Part of a small language model's weights: learned positions, capped logits.
MLP neurons of a small language model. Each row is named by its layer, matrix (up: input weights) and neuron, and shows model dimensions 0-191. Each number is 128 + 24 x the weight over its row's rms, rounded and kept within 0 to 255. Numbers have three digits each.
After each neuron's rows, "fires on" lists the tokens most often at its 100 highest values on Wikipedia text that the model never trained on. A number after a token or word is its count.

L4.up685:104098128111122132146128061127158078144136140141155150130131137140133138120124138106118157152133154126161123112084173131085119150125153113117116152122151108157137074129120131131168148151073121158180130131107118122080135126089117108168124111149144055102100146147134133139105110189131124153094107139123144123120056155114146125145116128125123098122108167148155139131162161111115100111131103139146152150146117165134142097134156088145171117167147111086111140102099094124116129151091166139142114108115139125163153148142116117109164136179119117093129138162124128153092101112126131109
fires on: "-" 66, "è" 5, "or" 5, " |" 4

L4.up23:128137149090148095104146161094160145125131131131120124118098092118099115119087115088210144083110124149090149140133133111152094106111122126116113127091147128128123184128102146131154136118117129109102139099126123140146175144107138138140134136139149101122122101124095106147144082138145081101142120112147164118132131139143133098161171080121156090152074164117135094134155156095087152148135135095105110131145120117148126138161092118124115114147135174147125118117160109082171172130110150164103145155143174155170158145140145137096104107139132102142175173126138141124141108136107125109
fires on: "C" 23, "f" 19, " c" 12, " b" 9, "B" 8, " f" 6

L4.up140:127085125117108174144141128132164123167122141138111135131135136143151178111155127114150159138096173116148061113123112156098116161114114120107158149119096125142156152101152110132150132120148131106159143104134140130115171103129091158110132127138147130142088106188101086103140099139149112133147127117129130128162134091102101135161140080146110105163148135164121089139160158083147124164132088143135164105131065149132125088118113124122160129133136123134134082149129116119118142138151124127137095110078114133121101061102144192140156137159118106119150126127127104135108101103123167081
fires on: " on" 22, "-" 20, " in" 14, " the" 7

L4.up181:123138180126098126112129110137168150106131146092145143171089134116137110125126187111143093142130167114152149155097113119137117111155102173141159165128156149124138112133117114160168125103159138154125139072101101127069127146134136128147121123104177067129171113147121076141104148169147130103126116125146138151143105121128101086091118091176103103075141113177112116171164145078139106115096119137116128138086125117113154108107120170114100127130142131135105122126135116130114158140114120138119112165092124149120130144112167105130113140142122131131164105095157082123084138141135107136
fires on: " |" 22, "-" 18, "\n" 15, "ir" 8, " –" 6, "tro" 5

L6.up129:091164086140138138123099120086171142131147138152126157142104109114123125173119108109102108123094074132117128118114112173110119157108128174106130113138135178147069108164172123129146121121140114146133129100141113141121092149131136095176159114111179099104135101169122136136132106106148103165137087133105132130121122116140101105111168102154166070089145139133123149110135130134146130115131113107137126080119152110129158119124117119111145106077116133124154131126192154163169137096103120142118143059119141127130132124093156109137176157121112126126127105088160112138170122102145117156
fires on: "d" 21, " Cal" 7, "ed" 6, "el" 6, " Col" 5, "ent" 5

L6.up203:145140096149131087126082136119154124145126071128127103102119131135142136131141136148158087126159153121117132149120107100142109154124144136124158117090128105139103163118125140157134107108131146133109169126137081122120139178119096118133132151125160125198193118161125151084130156141082137139129130089142103173146137110107125151156089115100120153088123157089151160122155126136074158118108132127151098136135126097141119148082083143147149121156134132090089175157097104069116125115101118146114148104118141080137124158125151150124139134098135115112146098108095117141146106117101160170
fires on: "," 79, " and" 9, ")," 4

L6.up219:137109125120141152094116115073147134127165162097166160134118143140144158105139130166092131144140118123126134135136144177172099187158126133132126117124119126125149160116041083141099115087097126153183137106151104124073118088160144095112117120122147110157141117101130108120127124129132068110125160136125125144180137137107094109118112105122106147118153189172127109132157110136136127099131147139136135109100156144119083130147129103135134121142107144076105148089110119113102134114126106149169144123162127102100144154187144136115135161163136115116104153098131142115124120099119147150
fires on: " and" 18, "–" 12, "-" 12, " " 12, "d" 9, "/" 8

L6.up71:153113111127134115140129148144122124138126182149131116120136120096203135100118124156091119120133097132139121119110109126138142148125134164134159105118117121182137180123086163145137115126146184123118135101125146108125126132109131146121133149118184117099144156097103154087112095089119109134113171113160135148137117128123121160130133127159068107170097104113119154113157128129119139194110130133155140076149137129127110145121108098125126117168134153076092101094095132095121163191115079140147121114130118145143129151120161155103144188130142110096129080103126147132149098123131094150
fires on: " (" 73, "-" 21

L6.up697:113140133146119080097125137122146102114128139127115154089141157073147143158136118156135165122138210150132138126115129137119136123094105125097113098126134107117105145121081113144120138137102131177142126128083159071066103161137099144127101145099157153132134132137078145107186159120135122151144165106106127124156153150106120122137150133150127131087127128104106131161130130092118140152114127123117086098172150150103123096101100107148113151129126100162189111147154149155144141193106145142093132127105105104150148154125109116142122155130160108141150108140106157099103109090132160139
fires on: "th" 60, "st" 9, "rd" 6, "don" 5

L6.up761:166119108094118092158171087109092107124164146154127096091124106131144152131109113148146109154120140151129140135156114154153130152127125109117153128120087142133146117066102134162128126174073124118140143113119080142108157115141123117133144081144167098120112093121140143142093108117103102118139143124150121114101126064099092123165140134118136107178180152181079112159114126133107133161154128162155112135145148130092137100113108135116122118140142145103156121160179090138142159161133151121078154121150112159124084157142172152135130142128151102113160140135127146120131079135124106120
fires on: " the" 87, "|" 7

L6.up439:120074112130110094161116098124076130155129166142185145129126111124172118182129121136144133127128124135164130143130120161103121160132143143120150135106156136117102126164081082168085116133109153125079133135127106113105120125129156151139136127097160128150136096147072122120173157121131109114101111142107146090113104100157156133124126130136120125089163107110134111148116121101092144199159102151113106131107151097102176071142107116127141124138105146128179120091148103143139136120088136140122140120125088131105146181151135101124136113103114164152107094174083127151142117151128116118
fires on: "ologist" 15, "er" 13, " politician" 9, " (" 7, " footballer" 7

L6.up60:124126141150142136141115082178166125139130102113161102088155117103119109152114109115108138083128136145137116162136097144079143129120093127070118133162123062102133185109118106157130141145124117127186167119114110153107112121133139098144153149131077078158125131137104163156130129093150096126118149106109175171102128109091153067146090152137133145183134119135150119150161093119080111123141138085123151102170136123143108138115124119116119113123135097113125142158136121165130122105107111121105112150147120135146134139122171161144126128133169114165098153101087113111108140143132136109
fires on: " the" 28, " to" 11, " York" 10, "7" 7, "9" 7, " " 4

L6.up170:206163111129163138107135068121142143150162141123156136175124154124076106116098123144159138128088170143136137182155116110151124113139124094139113096135140106171090126133139116108105109113150133151085129147162132129083159126116092082138123125129106119140150152166175141146136066144103153169132108135129145122137150063081121107146120135120113179131140149152141126105131142114135133153142168109133101174147106112128110119111150165120124154123116112118125139142150114118134151117094113122122133107121117097113096107116130147101126090157107158117162098094126152155153072122120107124
fires on: " to" 23, "," 21, "1" 10, "ing" 7, " and" 7

L4.up415:095091121099127122140103104136147071158120132142168105138170154123160091134090124126146166148121121115163092093142128097151149113141172121120110081113125189138118185117138102089098114141121135107123131132141144140097138178152104154100097081158086158139105121135147085115112132104105114112104129125111110114145087166161134140138180130129104116150124180129127099106141115138132140115133105137140138115126127111155096140115104116156155091096129120149113148168092128125088125115138147125160119155131136169115082136122162106143077137170143116128180113144122131146098142168105134111
fires on: " known" 15, " pro" 11, "qu" 8, "ma" 8, " New" 7, "vis" 5

L6.up631:118144131152146081146116146138133111154122109131136108153157145139080084133126142158091106132114127119154133114117086135160110129147143159172145081094127124129155118117120127098154113136160127137102131137131138103097106146101186118158094127137153159091087153137135128103162149129084120096082111157147129146145137201185167128128134125116120177104117159110174142121161122143121114123147128159113083150116146195149115129116115127117132114127132128103149155108151112096137114118123118167190116142123128113108083098104142136091121110182100130093117125106131090141164135131096127114
fires on: " have" 21, " has" 15, " had" 12, " or" 4

L6.up433:171114137166178150114136151155107061075124159154113115127130152159137187165135144172126113123112105132119128121167095151113106133159103123147122138092145099189162137115081090135119094084152146118089161112125110146144158108123118137141156142140117111103162080174120143152174123079144118119130113125120094118107087119113109112126126116118098092121107118151146126127121118159096125127132168082139117178148164140136097128116167124138138146131144113117129121125129114155111135131104133108135109152152124154105149153148129121157114093183134133098108125098110078107131159131137151108
fires on: "9" 15, "K" 12, "0" 11, " the" 10, " K" 7, " at" 7

L6.up346:132116117128151125124129089121115119109126144106120089162108099147133088148149139102114155140134082107143114163156128130120128140145098133103091145150125123090150139110149149176151103107164140160097120130111113130131131137158118155108175157096115100143119138186131127079186208108140125133152138127141159124119141079126103080145112070146118160101092097109160139121113097136119131163124118144140161168116095119116129137104097148165124118122130120098116124114117123117145100130177134113125172147179132106121123124092115139110145165094116137155143106133113129115066101083163145145
fires on: "e" 32, "k" 8, "l" 8, "ax" 4, "," 4

L4.up217:113112132145091156156121117142106116128118112121111160124121137180107178134094129148129096104102136149142097134114127151128148135098182136164129124158133138095159116125122115136085128128192124163165106152127128143099108095144154098143128129188098112114092148121132120086127105123111116092104139144135161147159096100121132119130140129100107118159116139114083131094110186152136105123095131123116114113114129097126147115178123184166176114127153156087115096135148157141099121121096085109124144174151137127076161116110177136129129111155140127109100174080155139121124127133112159130
fires on: " " 38, "-" 12, "\n" 8, " |" 6, " as" 6, "i" 4

L6.up301:138128169174083108158092124103129116156170138102160135111133137103129163163110118112091123107136159122124109135112137130144156135148148131126165121127073137114160121135102130138131147124098149132097092074137115124113149138095097154066098089125085161160183121155168113138153136103111138131108122145160116110179103150122138118120138102143122126155128133124074121104139151116157152166131168126143145145144148131126132154115124091133150109102124137118130134126093109192097132129122115135090148087092106112151137063110133091122142159095112082130105148155135159092160131116143141156
fires on: "'" 30, "ing" 15, "’" 4, "ke" 4, "k" 4

L6.up381:116104166114153117128123067110115094139141171143175126138086142156105128132155087112100153114137087130162145127102101121153135171122098155153141110098177137152117123171152108116100071148123145135153127111152107107113151114138204154130153128119119103111122100120160127121107131118122114082108141121111091093123152137174098112136103106135154125130120136134133099153130122108123113175151095156114097134163146161162094119168114109134102118124103110121142103083137074097119134147149110187158129136114150120147126142137142175125133144136160101120107155128111164132153110135079146108
fires on: "," 69, "–" 5, "/" 4, " in" 4, " (" 4

L6.up339:142113161127120156075110137114129095136099111127114132161134140130133149142114076133127125112148148143137151111095151159133148143143132142118170107095138089153107111122116127128100099152117144142126124098057152116095124125128133136148143086156137111115087117143116132107098124140104099110154136110115129100136142155134156131146117108141127133118126197066118116086095100144107101109142173110094151136122129154154152066176184128135127120104118134160146129112134140127167137159110143177164149144152171106133127077099151121098074158153142144137152164131140130184140141150088120129
fires on: "B" 21, " P" 13, "P" 13, " he" 13, " b" 5, " p" 5

L4.up307:082109075146128132092078085127150141090148121095151160161121099135114131106174147130150137123125139135130085183100126090132108131105146114124106121133128125131095125129148111166116137091129113159119109115138165130097163104155125118127125123139124104204165124145122111132131131143122127167087149103088146133141151154116119116156125118143101144126157122111170135135126146104149139141185153135101102112154116144150127131117149158145066093120147179106175127082119142134099119127159113088134111139114100106188138143153167151136152137085111121143132091094149132174134099144125135126
fires on: "," 52, " " 8, "S" 4

L6.up680:100149120148114098124083136137118141181159072162154144140116133143097128128096154144176127124130140118123117132096128131106125083141111105121126104113117123140186165115120114101118115123147116129148135138145117131106139139125074135133175146145105117129136114084165158142141156130130132148102138126109140138167134153119127120121148085168146105108114106120148111154153114078110116124158141141126127122128144127109112134148068115156142149149196122142103149142143156097163090140098183142162161137126122061151069146066139113146102122130112103105084158137136150163124141137131103172
fires on: " have" 19, " has" 16, " had" 15, "s" 7, " is" 4

L4.up5:119140147153096098101105074148143155177094105125095072111132164104143114149127152164131131120106124123149119141146118145125127136109091185111144124129164127161169136126120146126110117089114117111127100094193137148169139126146112132185106119119148103111057141113143107156140127127188110151151110124142134122068134112142117203137116126163122122154167145096120151148108102105143123120127086130165098112161103125123129128145093115148159110130142117117128146111154143111145118144089140126107177159138167116128121153113116126156123126103130113122138118166116121080149105116103124093
fires on: " St" 34, " First" 12, " Dr" 11, " Pat" 6, " Miss" 5

L6.up251:122152095145163132100133123092176151189148125118190138080119115118110121151155131121099125141127122072107134145154170156144103132125112162158103124115157110100151114103124121150109083122135111127183130086127139153122155125160100126139121142155094124162087129116103108133154146126110172103138112176112155144127106104093151096115154134119091112159119112107189116141119126145103115141128135088130083144175134098116130151088120131116122130087143081086081098138138160127108089140130102121139117168127106128117129129104120150133110141155140126170133123155141130166159154153094144136
fires on: " " 73, "7" 7, "ou" 5

L6.up429:145122166146150148128115154127109098114143148083141121124101140135127111158100124153141166128130150100123127163116114127132122150135121127149123146191129143124118088118127076148167170188127111127105100142166146109095159081131132165115120091129154136121128109114159135088106126125129151129094130170138131164118147155138122175131131102125115098145116085119116132113141073111141166098151170084145106088133145119136133166094153108130084094089123071124116141183117160123134120148168101129159122111125110132117135145168114140132115138103133112133097122169157139093075096135087140152
fires on: "s" 49, "ie" 6, "f" 6, "or" 5, "al" 5, "e" 4

L6.up733:140147138098134135106161121089165123104126145165139134106108126102114146115106098165095134133110130145118132155121149159149098153122130117097111094155137091137120127093169072096104101130131129117124152116146120114098093116135111130157098118133094152094121137160158121141096162080124149132161100161133136112115136130125140118156101147074122129131143156131152122183144123104136085117161109151125116146142097146180110142131209106163127084137152156168094105104099131169153141104158123145156131123138084133108151130123126135118132103142138138120149104131150119133130107090036128153
fires on: " and" 25, " to" 24, " do" 7, "–" 7, "," 6, " |" 4

L4.up152:158146145148125096095120138157125112158141127145123131154109126132122156142144101167158131094163137095173107105120143111135147159161104100102114154120096087121101100160128137137157139132166139153143186101142128104099107139129099086143101150160140163170146128123126173169145134112136134125138151127119092140117106139149109147113081111145140160135111085130122093134130137090177104120115135155137104098147144174113135112104153123159137116122102157074166077105125104161103151147108124099107090121118084085142133128110149112093111181169133123140130107141119155129113102116117065127
fires on: "'" 18, "s" 14, "th" 9, "di" 4, "st" 4, "ar" 4